{
  "n_layer": 8,
  "d_model": 896,
  "n_head": 7,
  "n_kv_head": 1,
  "head_dim": 128,
  "d_mlp": 2368,
  "vocab_size": 8804,
  "activation": "swiglu",
  "norm": "rmsnorm",
  "norm_place": "pre",
  "norm_eps": 1e-06,
  "positions": "rope",
  "rope_base": 10000.0,
  "rope_fraction": 1.0,
  "qk_norm": false,
  "attn_scale": 0.0884,
  "bias": "none",
  "tie_embeddings": false,
  "parallel_block": false,
  "init": "uniform",
  "init_std_qkv": 0.0158,
  "init_std_o": 0.0,
  "init_std_up": 0.0158,
  "init_std_down": 0.0,
  "optimizer": "muon",
  "lr": 0.00542,
  "lr_mult_o": 1.5,
  "beta1": 0.9,
  "lr_head": 0.00327,
  "grad_clip": 0.5,
  "warmup_steps": 200,
  "schedule": "wsd",
  "decay_fraction": 0.606,
  "decay_shape": "linear",
  "final_lr_fraction": 0.0,
  "batch_tokens": [65536, 131072, 196608],
  "seq_len": 2048,
  "doc_mask": true,
  "train_tokens": 1342000000,
  "steps": 11499,
  "dataset": "wikipedia_en"
}
MLP neurons of a small language model. Each row is named by its layer, matrix (gate and up: input weights; down: output weights) and neuron, and shows model dimensions 64-159. Each number is 200 + 30 x the weight over its row's rms, rounded and kept within 0 to 999. A neuron's up and down rows have the sign that makes its largest values positive.
After each neuron's rows, "fires on" lists the tokens most often at its 100 highest values on Wikipedia text that the model never trained on. A number after a token or word is its count.

L5.gate537,194,230,152,181,178,174,209,172,154,247,181,175,211,221,181,216,208,233,218,201,191,176,173,217,201,196,238,142,181,239,226,148,227,202,249,172,193,208,193,246,197,144,233,162,204,241,177,207,215,150,208,183,186,171,183,179,230,155,228,211,224,223,172,200,205,194,168,177,185,185,171,198,220,193,149,201,214,251,214,187,228,211,221,204,210,207,198,181,143,228,225,165,212,180,189,200
L5.up537,159,208,191,210,221,233,199,188,276,227,197,213,203,208,185,250,158,199,220,207,172,239,185,246,209,223,208,203,210,222,166,174,168,201,197,170,235,214,213,175,212,184,221,205,118,251,213,199,218,172,183,236,176,225,214,159,207,218,199,155,252,208,185,158,162,215,253,153,241,222,235,233,230,192,219,203,158,209,150,164,237,213,222,167,146,198,158,220,175,228,184,242,199,231,149,221
L5.down537,213,219,213,247,136,153,171,185,190,163,151,143,221,160,185,245,194,208,149,196,256,163,120,191,205,218,212,129,174,152,223,183,230,168,251,224,190,194,215,156,157,233,211,208,135,150,203,187,187,210,238,183,217,226,152,201,153,198,258,219,231,241,139,207,187,227,222,232,176,209,235,266,202,217,138,164,234,229,177,204,189,295,206,217,213,207,225,204,219,181,200,143,180,198,194,209
fires on: "to " 69, "and " 15, "they " 4, ", " 4

L5.gate408,221,248,204,244,177,190,169,178,165,225,219,237,181,220,199,175,196,233,220,217,205,228,184,144,209,206,244,264,194,177,186,187,224,239,154,232,233,222,201,154,157,225,219,153,194,169,232,174,207,189,154,174,146,147,251,153,185,193,173,197,160,200,172,158,240,205,172,232,177,181,216,206,233,189,236,233,193,220,196,228,196,220,211,179,241,145,223,156,184,230,198,174,238,182,168,213
L5.up408,196,254,180,242,171,216,137,221,167,221,234,271,185,216,232,227,233,182,160,165,269,242,249,191,229,219,202,193,196,184,196,185,213,182,175,134,167,192,185,192,178,209,224,155,210,188,184,187,240,199,210,226,232,198,227,221,264,202,171,208,148,236,197,209,207,186,190,169,235,181,177,196,163,166,171,200,213,178,189,167,186,186,169,161,158,184,198,174,240,176,184,196,226,223,164,166
L5.down408,213,188,176,224,227,192,238,210,195,163,208,278,174,189,194,191,244,218,176,270,249,223,203,179,227,142,211,190,190,239,228,181,184,161,246,222,223,159,193,202,199,212,170,210,195,217,207,179,186,214,178,137,233,196,237,214,178,206,220,155,216,216,213,160,174,238,252,198,223,194,211,169,157,244,211,145,177,175,200,215,163,209,133,190,209,201,196,214,201,211,179,192,202,203,211,206
fires on: "." 33, "in " 19, "born " 7, "of " 5

L5.gate783,172,292,199,180,204,202,195,194,158,247,156,250,209,220,209,228,204,217,211,212,180,176,174,174,210,191,151,187,208,217,157,152,249,186,236,142,216,193,229,228,193,187,246,152,233,203,227,201,211,188,146,188,237,254,229,164,210,175,181,212,163,198,212,236,209,183,206,153,237,162,243,192,180,198,129,169,234,191,202,209,250,148,216,267,232,228,221,244,187,176,187,197,218,230,173,196
L5.up783,226,225,234,200,192,150,272,202,195,181,217,221,235,201,221,187,187,158,194,154,150,215,238,206,189,225,234,201,179,168,188,206,232,179,203,204,220,247,220,178,154,233,179,198,203,194,217,212,191,168,166,173,201,178,209,189,221,209,152,182,196,144,167,138,209,199,254,265,223,162,278,178,175,213,187,220,186,221,132,247,232,228,157,244,192,169,223,165,201,221,185,180,210,198,210,177
L5.down783,199,273,155,185,161,203,195,175,208,209,212,163,163,171,164,268,177,190,193,233,172,186,216,174,289,151,222,169,182,265,170,239,209,191,223,263,164,175,202,248,232,189,204,237,176,171,197,187,207,208,223,243,232,146,198,177,210,146,184,259,243,247,256,196,158,246,194,202,126,235,153,208,184,222,209,143,213,198,151,205,181,249,226,229,186,193,192,229,210,164,216,175,183,223,192,158
fires on: "| " 24, "; " 14, "–" 10, "and " 8, "-" 7, "to " 5

L5.gate2049,214,217,215,249,216,171,180,205,248,201,241,209,213,229,240,200,244,176,170,193,241,204,183,209,202,190,130,169,197,163,165,209,218,224,144,178,265,182,176,222,184,219,169,280,195,214,217,200,186,165,196,194,209,178,201,206,231,163,201,216,220,182,203,184,190,225,248,175,191,199,229,181,147,148,201,200,155,219,174,178,193,188,194,158,213,219,202,166,223,141,166,199,183,203,163,218
L5.up2049,273,196,230,238,247,191,196,235,211,210,192,134,164,211,233,231,171,157,249,219,268,222,217,212,151,191,214,181,167,216,178,196,231,202,198,148,199,189,174,183,242,238,180,240,219,192,221,210,182,151,270,194,204,193,188,255,219,198,251,202,177,193,210,291,195,224,174,203,158,210,214,209,208,209,165,192,234,180,228,216,213,147,244,231,212,170,235,204,183,181,198,168,224,192,231,214
L5.down2049,183,264,191,161,238,180,169,239,177,227,218,187,220,183,199,184,203,216,217,196,150,234,141,201,226,142,217,209,169,213,267,200,252,178,210,247,194,195,218,186,195,166,182,226,164,199,188,218,157,112,175,185,213,190,241,125,210,175,230,181,219,268,223,193,224,194,239,199,171,215,198,242,180,187,240,184,159,254,174,260,217,259,182,200,192,241,209,170,179,153,190,185,206,185,207,199
fires on: "-" 33, "/" 22, "." 9, "//" 6, "'" 5, "*" 5

L5.gate798,143,170,146,272,232,237,206,238,176,150,194,255,184,166,234,238,111,196,163,254,164,167,173,236,218,167,235,191,216,152,174,129,168,182,185,186,184,217,203,136,179,221,165,160,188,215,248,211,210,127,186,150,177,174,199,185,207,209,221,179,210,187,196,194,222,232,156,225,241,185,163,164,208,212,216,168,198,209,209,177,193,185,167,238,207,168,220,284,241,200,175,223,208,202,211,198
L5.up798,119,179,204,152,221,224,180,240,166,157,227,175,195,238,179,194,140,231,193,269,186,249,138,189,228,213,206,197,220,196,146,166,285,178,213,210,166,253,195,215,178,225,170,220,181,187,200,124,228,185,181,215,170,186,200,210,202,196,184,210,179,229,197,238,209,186,219,175,203,204,216,188,228,195,206,214,146,185,215,184,195,212,211,247,232,133,225,244,185,179,169,207,237,193,213,131
L5.down798,169,179,257,256,188,249,165,173,201,238,219,171,224,228,129,169,227,242,226,254,169,228,187,171,219,211,208,173,210,236,154,187,223,239,210,179,204,232,212,197,167,162,199,149,269,187,193,210,168,184,211,177,241,144,171,226,156,155,207,183,171,235,255,213,228,196,157,242,211,194,232,188,275,255,209,262,175,195,207,187,173,201,180,86,199,190,215,246,192,195,147,148,211,233,240,214
fires on: ", " 79, "who " 4

L5.gate1067,196,217,178,209,188,211,201,158,177,189,173,151,214,229,207,177,216,170,185,221,223,221,157,203,174,216,225,252,186,152,177,214,213,194,182,241,216,199,179,254,224,229,209,188,207,153,238,218,214,208,194,253,243,164,221,122,187,208,214,234,180,230,187,229,200,185,160,206,238,208,196,194,224,202,244,230,237,174,202,160,215,170,224,183,206,175,229,230,209,148,176,219,206,230,203,213
L5.up1067,227,170,200,200,161,201,185,199,190,221,160,196,167,158,196,248,209,200,159,226,203,207,195,247,263,196,257,247,203,202,189,222,163,175,207,172,194,265,202,164,222,181,143,220,193,163,206,213,172,127,171,176,194,198,231,217,204,245,167,220,235,278,165,151,205,236,221,205,198,202,174,197,125,235,168,187,255,231,124,253,256,160,201,130,197,246,165,163,182,176,202,200,232,246,159,174
L5.down1067,189,138,217,136,221,190,230,210,228,227,197,191,168,197,190,190,242,224,174,142,199,212,228,184,182,204,179,256,187,143,214,252,166,172,214,200,190,230,216,198,152,200,207,235,231,227,173,166,204,167,242,189,241,216,209,215,174,191,221,251,162,213,274,237,219,205,215,226,284,186,232,178,185,201,225,225,188,185,212,182,172,203,206,192,196,213,212,200,233,275,199,166,269,170,172,235
fires on: "| " 38, "; " 13, "le " 6

L5.gate1687,217,200,213,154,189,233,166,224,174,205,216,231,254,182,211,186,191,138,190,248,165,192,189,170,203,187,202,218,187,173,256,216,191,205,177,222,201,209,239,223,215,256,202,170,204,208,159,173,213,177,189,153,235,237,193,136,169,174,257,178,199,196,191,201,210,251,230,229,224,249,198,204,149,168,205,259,216,143,179,215,178,188,209,166,225,251,255,167,192,194,173,251,216,174,204,172
L5.up1687,242,187,195,308,264,209,190,198,201,234,164,207,184,198,166,172,146,189,180,192,224,197,200,216,202,202,198,172,192,259,202,140,169,226,222,241,206,232,178,266,178,212,182,246,147,165,243,180,218,215,229,191,151,200,220,249,201,161,220,210,233,237,155,192,234,198,246,200,189,204,198,176,227,209,183,199,188,217,212,218,280,147,178,215,203,174,245,196,213,216,238,169,159,234,238,145
L5.down1687,212,218,257,183,189,170,243,229,200,211,202,198,120,196,227,172,171,171,232,131,231,173,229,237,181,201,217,206,164,242,159,214,198,141,210,159,184,184,216,230,205,191,220,221,190,181,236,220,166,265,194,237,266,192,226,157,206,171,179,208,223,216,191,239,229,170,139,203,158,169,162,203,220,259,192,165,189,202,202,154,243,200,172,199,200,228,238,225,216,157,189,213,238,189,150,174
fires on: "in " 33, "from " 13, "to " 7, "for " 7, "at " 4

L5.gate20,153,198,183,206,193,207,223,222,205,251,190,228,163,169,211,147,190,172,198,250,158,192,227,216,203,135,172,157,186,230,200,218,179,189,230,267,247,178,199,226,158,229,178,173,174,239,185,190,204,172,218,170,189,186,240,191,128,199,220,256,170,184,184,169,203,226,150,272,209,229,158,188,257,187,178,220,214,240,202,188,212,161,157,200,206,208,215,205,230,236,199,169,237,167,220,194
L5.up20,206,242,181,277,212,194,202,219,229,151,242,170,184,273,226,173,180,181,190,259,251,210,170,207,178,231,141,197,167,198,172,206,212,216,265,204,216,135,150,233,172,234,209,205,220,161,166,165,193,177,206,217,183,208,212,205,178,246,192,188,168,254,216,177,149,202,231,262,176,229,158,169,229,245,183,182,181,294,182,241,254,170,189,233,204,151,207,223,176,206,227,184,175,178,211,189
L5.down20,218,195,173,186,261,240,211,211,217,185,208,192,225,198,218,179,181,205,209,194,184,200,182,226,262,127,196,234,161,255,199,224,243,240,233,243,196,248,219,244,189,181,201,206,217,242,179,142,176,217,198,190,226,190,233,183,165,207,177,186,226,184,195,141,191,182,199,156,141,210,188,176,203,172,178,184,201,180,211,206,214,216,199,239,231,181,172,190,217,234,202,193,195,173,217,174
fires on: "and " 53, "to " 18, ", " 12

L5.gate1974,251,187,172,234,170,152,226,188,196,174,246,175,174,232,177,200,162,216,233,163,228,253,195,225,171,192,193,225,189,202,146,212,188,136,217,207,273,225,195,179,187,187,224,252,107,195,232,193,164,153,215,185,177,185,214,169,177,224,213,165,215,253,206,221,205,229,231,251,206,210,167,182,253,270,227,224,212,192,199,175,236,171,156,183,175,194,223,241,258,210,252,216,242,206,220,163
L5.up1974,224,220,226,212,197,143,197,255,209,172,180,255,168,203,210,221,183,153,218,163,217,177,221,185,178,230,186,247,200,223,167,190,235,196,212,212,212,247,182,203,181,171,230,174,221,184,196,198,161,134,187,134,189,200,193,219,136,193,212,199,196,131,182,225,196,204,205,210,210,175,183,173,217,202,174,186,284,205,113,217,217,156,217,195,195,212,195,204,204,202,161,241,241,171,190,176
L5.down1974,221,176,191,215,217,196,174,214,166,242,204,156,227,171,194,173,166,164,221,193,205,192,159,205,248,185,208,201,255,227,228,185,149,243,175,216,175,235,224,216,111,233,230,215,164,194,147,195,164,253,127,227,188,240,124,211,216,204,186,163,186,204,195,198,207,202,188,234,164,158,203,225,156,210,213,191,167,196,197,186,183,203,239,183,167,228,178,248,171,134,201,193,160,200,217,217
fires on: "(" 30, "I" 12, "| " 11, "\"" 5, "1" 4, "; " 4

L5.gate2191,191,214,202,200,206,211,160,217,218,252,172,230,181,227,211,216,191,207,199,207,173,207,180,138,218,174,196,194,195,217,189,169,233,147,206,219,220,226,167,166,146,231,192,171,176,189,205,200,214,223,199,213,178,177,167,145,176,254,211,222,158,247,241,200,194,191,213,214,141,186,150,198,222,197,162,225,157,255,199,206,247,277,219,229,173,212,162,239,195,149,190,184,194,199,158,180
L5.up2191,162,211,211,191,247,218,189,214,187,200,218,225,162,219,233,185,214,192,261,207,225,156,213,198,169,225,233,196,179,232,207,219,236,152,182,169,221,177,133,186,213,242,200,197,202,248,199,214,232,205,214,233,155,190,235,155,198,240,158,224,198,167,225,238,204,206,218,247,215,223,209,183,180,216,239,197,171,261,199,191,194,159,255,208,172,214,122,218,198,151,190,208,216,188,171,197
L5.down2191,208,184,226,208,254,122,160,226,219,202,221,180,182,260,249,205,155,206,206,272,176,286,196,171,197,144,268,177,172,224,203,230,188,161,224,264,207,206,201,151,212,214,244,187,189,186,166,135,215,157,214,181,181,235,183,231,165,170,179,215,173,201,235,220,224,189,202,187,212,170,222,260,225,188,169,210,194,166,205,182,213,218,266,163,190,205,224,149,221,235,221,188,204,215,227,208
fires on: "as " 20, "the " 16, ", " 13, "appointed " 11, "elected " 6, "was " 4

L5.gate216,219,190,237,220,212,195,195,156,230,167,190,212,148,165,242,208,251,169,193,136,197,218,191,171,185,223,212,210,226,152,180,246,170,233,135,161,255,186,190,255,214,288,206,280,196,217,221,191,152,178,156,199,182,116,194,209,191,205,209,205,218,177,204,177,202,166,170,155,203,196,230,253,218,202,211,208,186,165,203,198,222,168,228,207,159,223,215,237,136,201,210,219,192,198,211,169
L5.up216,189,242,192,209,184,248,208,177,263,215,174,148,238,161,199,205,213,204,193,205,124,213,143,190,202,185,201,166,180,233,206,208,276,212,179,209,155,228,219,273,203,202,212,194,259,209,139,188,136,185,195,203,187,125,176,199,171,291,199,168,163,195,194,165,219,151,202,171,144,165,224,175,216,238,226,134,172,191,231,187,200,152,246,234,215,157,219,227,171,138,215,212,174,177,161,175
L5.down216,195,197,216,210,225,176,237,199,211,189,243,161,184,208,198,193,236,203,253,213,199,198,150,215,209,212,145,176,256,173,218,192,198,146,196,187,232,196,220,173,183,149,184,195,202,164,203,171,208,213,210,168,215,175,218,171,176,254,195,245,225,241,178,189,210,188,221,219,199,145,229,253,250,199,146,153,172,166,201,214,185,200,261,226,215,176,202,225,224,189,169,177,189,199,186,211
fires on: "| " 41, "cont" 10, ". " 8, "\n" 7

L5.gate1147,203,215,209,199,137,238,218,168,175,159,152,182,225,266,242,199,166,179,189,167,209,192,196,242,162,161,218,190,236,214,185,236,174,238,218,189,199,195,173,201,155,146,197,171,130,172,213,176,191,165,157,269,178,219,247,171,148,203,206,187,187,170,196,217,193,225,169,216,157,214,219,171,164,193,246,148,182,197,191,216,197,244,192,183,140,162,234,203,231,187,237,222,149,177,239,212
L5.up1147,217,226,226,249,173,231,212,218,172,172,190,221,173,252,225,212,196,160,215,208,219,187,206,239,122,152,211,207,195,217,177,164,189,253,222,193,202,243,186,222,155,222,188,199,193,192,221,167,211,172,132,232,160,199,224,183,174,206,182,193,161,175,187,203,177,165,182,191,195,226,185,177,188,172,288,165,212,175,194,215,187,201,215,180,143,183,223,214,197,199,240,258,227,173,192,185
L5.down1147,212,172,183,217,139,210,167,192,145,188,211,156,225,182,204,213,202,197,212,207,207,178,207,221,238,207,185,169,148,187,249,241,158,182,192,273,211,222,226,225,192,226,224,179,209,232,197,191,236,244,233,185,192,151,158,227,217,196,266,148,263,256,207,211,210,202,211,228,181,208,180,172,170,179,234,209,217,179,213,190,208,170,252,228,176,159,198,156,159,228,207,214,101,200,223,188
fires on: "on " 31, "around " 10, "to " 8, "into " 6, "in " 5

L5.gate1165,272,236,184,185,202,219,234,167,185,178,222,254,222,160,213,227,270,149,186,194,185,213,167,201,185,231,155,171,193,224,164,192,230,254,122,234,218,223,164,200,191,192,212,186,209,158,177,195,149,180,203,188,142,155,179,164,184,215,172,173,230,207,173,237,198,217,222,204,139,204,179,173,195,212,210,198,226,199,191,200,244,178,210,141,212,176,179,191,218,155,191,157,199,183,168,219
L5.up1165,192,249,160,257,203,214,175,253,182,184,206,210,223,185,193,183,253,198,178,241,202,193,178,195,187,221,178,200,172,193,207,144,223,209,228,214,163,240,213,171,232,186,190,211,221,222,212,212,200,176,177,208,215,194,221,206,237,228,192,203,184,181,219,238,293,233,289,247,155,167,195,239,196,223,204,199,217,207,243,209,214,213,200,215,218,167,226,160,204,233,154,203,228,166,241,202
L5.down1165,239,164,224,162,189,239,157,184,212,190,193,261,161,199,163,210,200,164,150,236,282,253,164,163,206,190,199,180,231,219,196,185,197,207,187,171,189,224,226,253,186,221,217,181,122,173,145,169,213,182,212,225,213,201,178,187,169,212,174,179,170,182,170,198,176,225,207,205,202,108,185,222,237,212,166,126,180,187,180,176,204,238,215,126,167,253,185,167,143,225,247,181,154,238,129,218
fires on: "is " 28, "was " 15, "-" 13, "'" 12, "are " 4

L5.gate1595,218,223,170,190,236,242,257,189,144,164,208,198,255,174,211,190,166,196,190,161,192,183,222,164,163,186,203,243,236,191,192,216,161,152,209,214,238,253,208,198,205,170,190,194,246,247,165,178,159,231,202,158,243,138,126,182,174,220,167,162,178,236,164,227,230,207,149,171,179,221,242,199,282,231,245,201,223,225,206,159,132,207,183,176,227,208,208,175,218,225,194,189,236,187,252,209
L5.up1595,195,218,170,153,180,150,214,184,181,150,227,251,192,182,199,199,203,172,172,135,222,216,260,159,199,232,206,232,183,143,192,212,201,186,216,191,237,283,223,147,200,162,252,202,211,212,101,222,187,243,189,197,240,178,198,203,204,255,203,197,164,167,200,231,260,261,155,172,184,236,249,234,242,218,214,221,185,174,183,197,177,204,201,189,197,204,174,199,234,200,183,243,243,157,237,180
L5.down1595,151,199,216,210,211,195,212,198,210,183,208,188,215,114,285,238,204,230,193,187,222,184,203,199,181,158,171,197,165,191,227,214,124,117,193,236,241,218,247,181,193,214,247,211,153,190,209,191,191,178,179,182,233,178,224,201,271,201,209,219,186,222,193,257,188,227,152,157,214,208,200,238,238,214,197,211,230,136,242,192,210,151,207,210,210,150,249,200,248,182,184,177,223,166,188,173
fires on: "r" 53, "population " 7, "Str" 6, "cr" 5, "br" 5

L5.gate1099,234,203,231,232,242,183,246,183,165,188,193,225,187,189,215,161,167,187,235,149,201,173,180,189,205,238,205,153,251,189,218,189,248,178,266,239,219,179,237,174,192,182,233,197,211,250,149,181,234,203,206,271,197,198,202,195,126,212,210,203,211,212,153,183,145,196,192,216,196,211,185,209,179,225,209,204,200,114,188,241,197,187,196,169,165,208,221,183,260,186,209,188,204,196,240,251
L5.up1099,229,206,203,240,219,273,150,201,221,188,137,207,218,249,212,189,203,210,219,253,217,189,240,204,197,169,197,154,171,205,186,201,179,202,224,174,225,234,206,151,127,205,207,168,240,221,245,182,225,164,185,243,191,239,163,221,216,181,178,178,240,195,168,232,227,277,192,184,207,246,153,242,210,206,193,125,190,205,193,215,223,181,211,253,162,218,177,197,177,234,217,204,260,229,185,226
L5.down1099,157,179,198,166,213,209,185,172,200,211,173,187,234,244,159,260,204,181,213,215,243,209,190,240,233,159,186,209,198,149,207,234,242,174,219,172,221,203,180,254,149,206,169,246,211,170,204,189,179,171,214,178,212,205,211,192,320,128,222,198,171,192,262,185,178,209,225,196,222,161,220,226,223,219,240,180,242,222,222,151,248,184,180,196,181,168,232,230,185,167,186,143,177,178,202,240
fires on: "(" 16, "for " 16, "were " 12, "on " 11, "from " 9, "in " 8

L5.gate424,228,207,223,178,220,231,193,166,155,201,233,256,144,185,204,214,191,207,222,167,150,198,197,185,187,239,191,209,220,157,200,221,220,228,205,191,213,161,214,188,187,217,149,208,157,135,145,168,223,200,236,125,177,214,253,237,220,193,216,142,192,214,174,191,222,237,169,258,151,171,167,201,202,191,232,154,161,248,197,225,181,220,194,185,173,203,207,170,228,191,169,235,188,151,216,203
L5.up424,151,176,175,248,169,224,206,214,237,260,181,203,168,214,178,245,222,218,210,198,187,164,195,137,200,226,218,230,169,182,165,149,227,164,164,188,177,189,258,148,236,183,235,159,170,157,212,173,194,210,203,197,178,169,169,190,229,255,205,193,187,210,228,187,227,235,210,210,229,261,266,190,183,168,219,235,170,181,193,210,235,226,185,153,225,201,206,171,183,207,197,153,200,225,195,171
L5.down424,197,166,206,219,181,213,246,205,193,184,223,228,192,180,171,202,266,234,203,222,175,217,195,226,254,206,209,220,178,219,227,246,294,182,164,226,183,273,169,175,180,257,187,184,173,216,197,196,210,159,231,209,171,220,207,154,198,158,177,192,247,216,191,190,116,183,237,164,154,198,194,164,201,215,221,234,222,206,188,230,151,174,166,193,130,232,249,215,232,158,164,189,202,201,219,237
fires on: ", " 24, "in " 22, "of " 5, "; " 5, ": " 4

L5.gate2131,196,210,184,208,196,181,191,193,185,197,233,170,206,165,233,223,149,162,194,204,171,182,189,270,228,198,202,185,145,175,196,178,141,204,243,172,171,233,241,161,147,163,193,183,225,243,167,191,211,173,181,164,154,175,204,172,183,139,224,162,200,193,203,217,185,179,186,231,208,210,210,181,240,183,225,179,230,176,197,194,205,223,185,198,163,199,192,148,209,236,195,237,165,157,279,180
L5.up2131,207,195,226,269,139,231,229,194,217,209,163,168,175,214,242,221,190,146,227,196,251,280,194,238,212,158,182,244,248,169,210,236,215,270,260,267,178,194,217,186,223,239,249,169,170,186,224,196,212,166,210,187,224,190,192,214,184,194,205,185,234,265,174,187,188,196,192,181,237,187,199,148,204,235,248,218,177,239,178,156,231,226,208,212,272,213,212,200,227,191,239,228,193,171,161,229
L5.down2131,181,233,228,202,208,228,223,203,222,219,166,200,265,230,145,210,265,221,205,225,188,183,177,126,289,196,248,235,187,226,196,181,300,201,145,179,249,200,248,240,207,251,216,188,178,203,216,204,179,183,206,178,184,217,167,186,212,205,245,263,244,207,230,152,185,231,161,184,199,273,199,222,258,240,216,237,197,239,168,212,221,164,191,201,232,212,226,248,146,184,197,175,199,172,215,206
fires on: "in " 41, "of " 13, "| " 6, "Z" 5, "from " 4, "the " 4

L5.gate1081,151,217,241,168,184,208,185,191,211,216,197,168,172,185,220,191,183,173,175,205,219,261,202,182,226,167,180,159,182,182,170,206,212,167,176,166,236,155,199,245,174,204,203,179,159,267,239,156,157,240,180,224,206,212,194,198,148,136,236,203,243,186,204,166,230,211,250,244,164,191,223,202,249,224,199,190,220,206,208,125,261,202,203,216,153,208,208,203,160,259,188,248,196,192,208,180
L5.up1081,160,225,271,199,207,179,210,145,179,246,159,169,213,207,233,154,190,247,186,229,162,193,234,206,239,226,236,140,193,246,189,144,177,200,156,183,176,203,213,234,200,255,184,205,249,203,208,194,163,200,156,169,180,150,193,197,203,206,195,172,180,214,190,164,198,256,199,173,237,243,205,172,164,240,172,187,163,217,117,182,206,190,101,255,187,200,211,216,222,196,116,193,206,165,184,201
L5.down1081,186,186,210,188,126,167,239,217,163,191,199,216,264,197,127,208,199,222,232,222,220,167,230,215,213,179,235,168,197,212,177,186,151,240,190,244,196,184,197,170,184,232,206,190,161,221,161,239,182,191,211,275,216,183,212,164,187,157,161,200,249,176,198,181,196,192,224,203,195,165,258,240,184,144,238,203,192,192,179,149,224,200,190,240,201,229,207,158,135,220,189,213,190,188,186,170
fires on: "| " 30, "the " 12, "to " 6, "@ " 6, "\n" 5, "against " 5

L5.gate113,189,195,175,211,215,187,216,238,184,236,204,202,179,248,200,196,176,205,158,218,207,215,255,206,172,139,184,202,228,211,252,193,166,168,171,193,227,201,163,174,167,202,150,182,227,208,216,217,233,148,192,240,185,240,183,223,167,229,181,223,186,227,221,193,199,211,167,210,198,209,167,168,191,276,122,191,152,237,190,234,241,208,235,135,182,177,171,149,233,206,177,180,169,155,179,216
L5.up113,188,227,163,188,243,213,169,239,165,224,198,186,198,201,206,197,162,181,231,239,215,229,188,200,220,208,210,225,228,227,175,251,177,183,211,202,153,153,192,193,228,246,218,233,240,194,213,212,226,218,198,154,230,244,217,204,223,190,220,210,159,177,184,241,184,237,170,238,198,212,221,162,173,221,206,198,235,241,220,241,171,230,198,235,227,171,169,195,177,167,214,179,241,195,190,288
L5.down113,176,183,220,214,175,222,201,199,226,177,193,233,210,138,234,244,155,233,147,205,246,188,187,177,232,233,150,147,178,244,199,242,192,238,228,231,232,208,221,188,137,196,164,184,205,165,165,182,233,198,139,215,177,134,206,169,198,212,168,184,222,197,200,213,167,266,249,177,187,205,199,192,242,166,250,195,191,212,188,236,229,171,216,188,198,219,203,177,213,192,168,187,172,212,154,237
fires on: "the " 16, "was " 10, "of " 8, "to " 7, "in " 7, "for " 6

L5.gate1621,177,179,157,134,185,179,197,234,191,157,183,160,190,166,231,260,195,190,230,204,189,191,207,196,206,235,224,185,160,219,217,206,191,227,148,170,204,213,122,259,225,205,218,172,252,251,187,218,178,225,173,213,231,199,211,179,192,201,241,193,194,123,184,207,222,250,204,211,214,211,183,210,222,226,200,173,194,271,228,167,178,186,235,220,213,289,166,194,219,223,180,271,162,173,237,206
L5.up1621,188,131,197,237,215,226,207,185,187,225,270,191,100,216,251,215,214,249,226,210,211,269,179,169,242,170,186,207,257,220,234,195,202,207,188,198,186,235,259,164,179,223,207,206,247,147,144,193,216,138,183,187,256,214,181,238,233,195,189,228,217,182,188,212,188,186,231,226,202,250,196,218,193,208,191,205,188,180,128,182,195,197,209,161,214,209,202,219,194,224,210,189,167,144,217,193
L5.down1621,241,219,210,264,213,198,171,174,229,146,228,201,219,223,171,228,203,189,179,193,250,219,195,241,175,198,244,208,137,205,217,175,222,226,170,274,185,184,169,207,198,267,164,161,201,155,208,240,175,192,230,178,184,186,222,212,155,229,219,215,220,224,175,185,236,147,186,168,259,199,218,171,153,226,219,184,182,237,202,199,169,168,171,247,203,202,179,187,214,143,248,225,190,255,194,233
fires on: "the " 32, "on " 16, "at " 12, "off " 6, "along " 6, "in " 4

L5.gate1191,224,209,176,132,191,237,221,226,232,196,214,227,154,223,232,173,166,184,182,251,153,184,158,178,197,131,196,190,208,188,183,151,240,144,212,186,223,199,192,226,170,164,226,260,213,184,216,210,207,181,181,230,167,206,232,222,248,212,160,215,165,220,217,201,219,202,169,215,180,178,224,172,128,189,192,136,181,139,155,211,152,186,180,226,215,206,251,240,179,220,197,160,172,217,215,238
L5.up1191,160,207,184,228,237,244,156,192,236,171,219,187,192,209,230,126,168,174,208,282,189,207,184,261,171,182,218,176,169,181,164,194,165,151,250,223,191,191,152,254,172,207,167,238,242,225,204,290,226,245,222,179,142,230,177,265,208,200,177,167,107,230,202,223,172,159,170,252,227,170,162,224,208,194,185,174,227,242,221,258,246,231,223,163,165,226,188,208,222,159,254,160,177,197,194,164
L5.down1191,203,209,212,170,211,144,225,189,162,163,226,189,176,215,211,216,215,186,151,230,155,222,167,241,258,250,198,197,156,226,271,205,222,188,185,191,236,216,199,210,228,192,192,270,191,200,208,213,209,225,238,190,211,223,226,168,179,170,209,168,214,148,200,223,225,239,189,215,200,275,254,148,247,151,212,192,225,200,233,207,223,189,246,175,241,198,196,185,215,198,207,214,210,167,230,188
fires on: ", " 21, "was " 19, "(" 8, "t " 6, "is " 6

L5.gate2034,178,233,228,241,176,216,187,222,150,273,192,195,194,177,182,219,280,206,237,219,210,227,157,213,215,165,178,209,204,221,188,217,207,204,231,195,233,149,189,258,209,141,179,159,246,191,214,170,195,133,203,148,227,240,166,199,184,241,170,142,250,179,210,200,225,195,225,135,245,200,215,156,214,176,168,190,212,183,208,189,166,211,214,200,258,196,199,198,175,242,197,211,203,160,228,179
L5.up2034,157,234,238,207,221,127,146,161,189,205,187,159,203,184,178,249,195,202,231,227,160,155,215,120,223,170,185,185,236,209,197,189,230,213,194,199,172,176,170,201,162,193,214,188,233,177,266,175,166,172,244,173,214,207,241,217,218,238,221,188,174,207,171,123,218,161,162,152,161,182,269,213,220,263,182,174,210,174,201,146,161,191,185,215,235,161,252,179,235,212,201,192,164,192,223,181
L5.down2034,242,200,157,144,196,162,225,230,201,271,193,166,135,194,216,181,175,238,213,240,240,248,168,250,205,229,247,211,192,219,201,163,193,182,240,196,222,182,235,228,218,172,230,165,226,220,195,238,235,228,235,209,207,196,175,252,188,234,160,217,200,221,198,217,175,260,204,249,224,247,202,197,188,207,176,169,210,211,234,184,173,190,186,219,183,229,162,163,186,228,210,218,189,180,241,232
fires on: "(" 21, "and " 15, "–" 13, "−" 8, ", " 6, "to " 6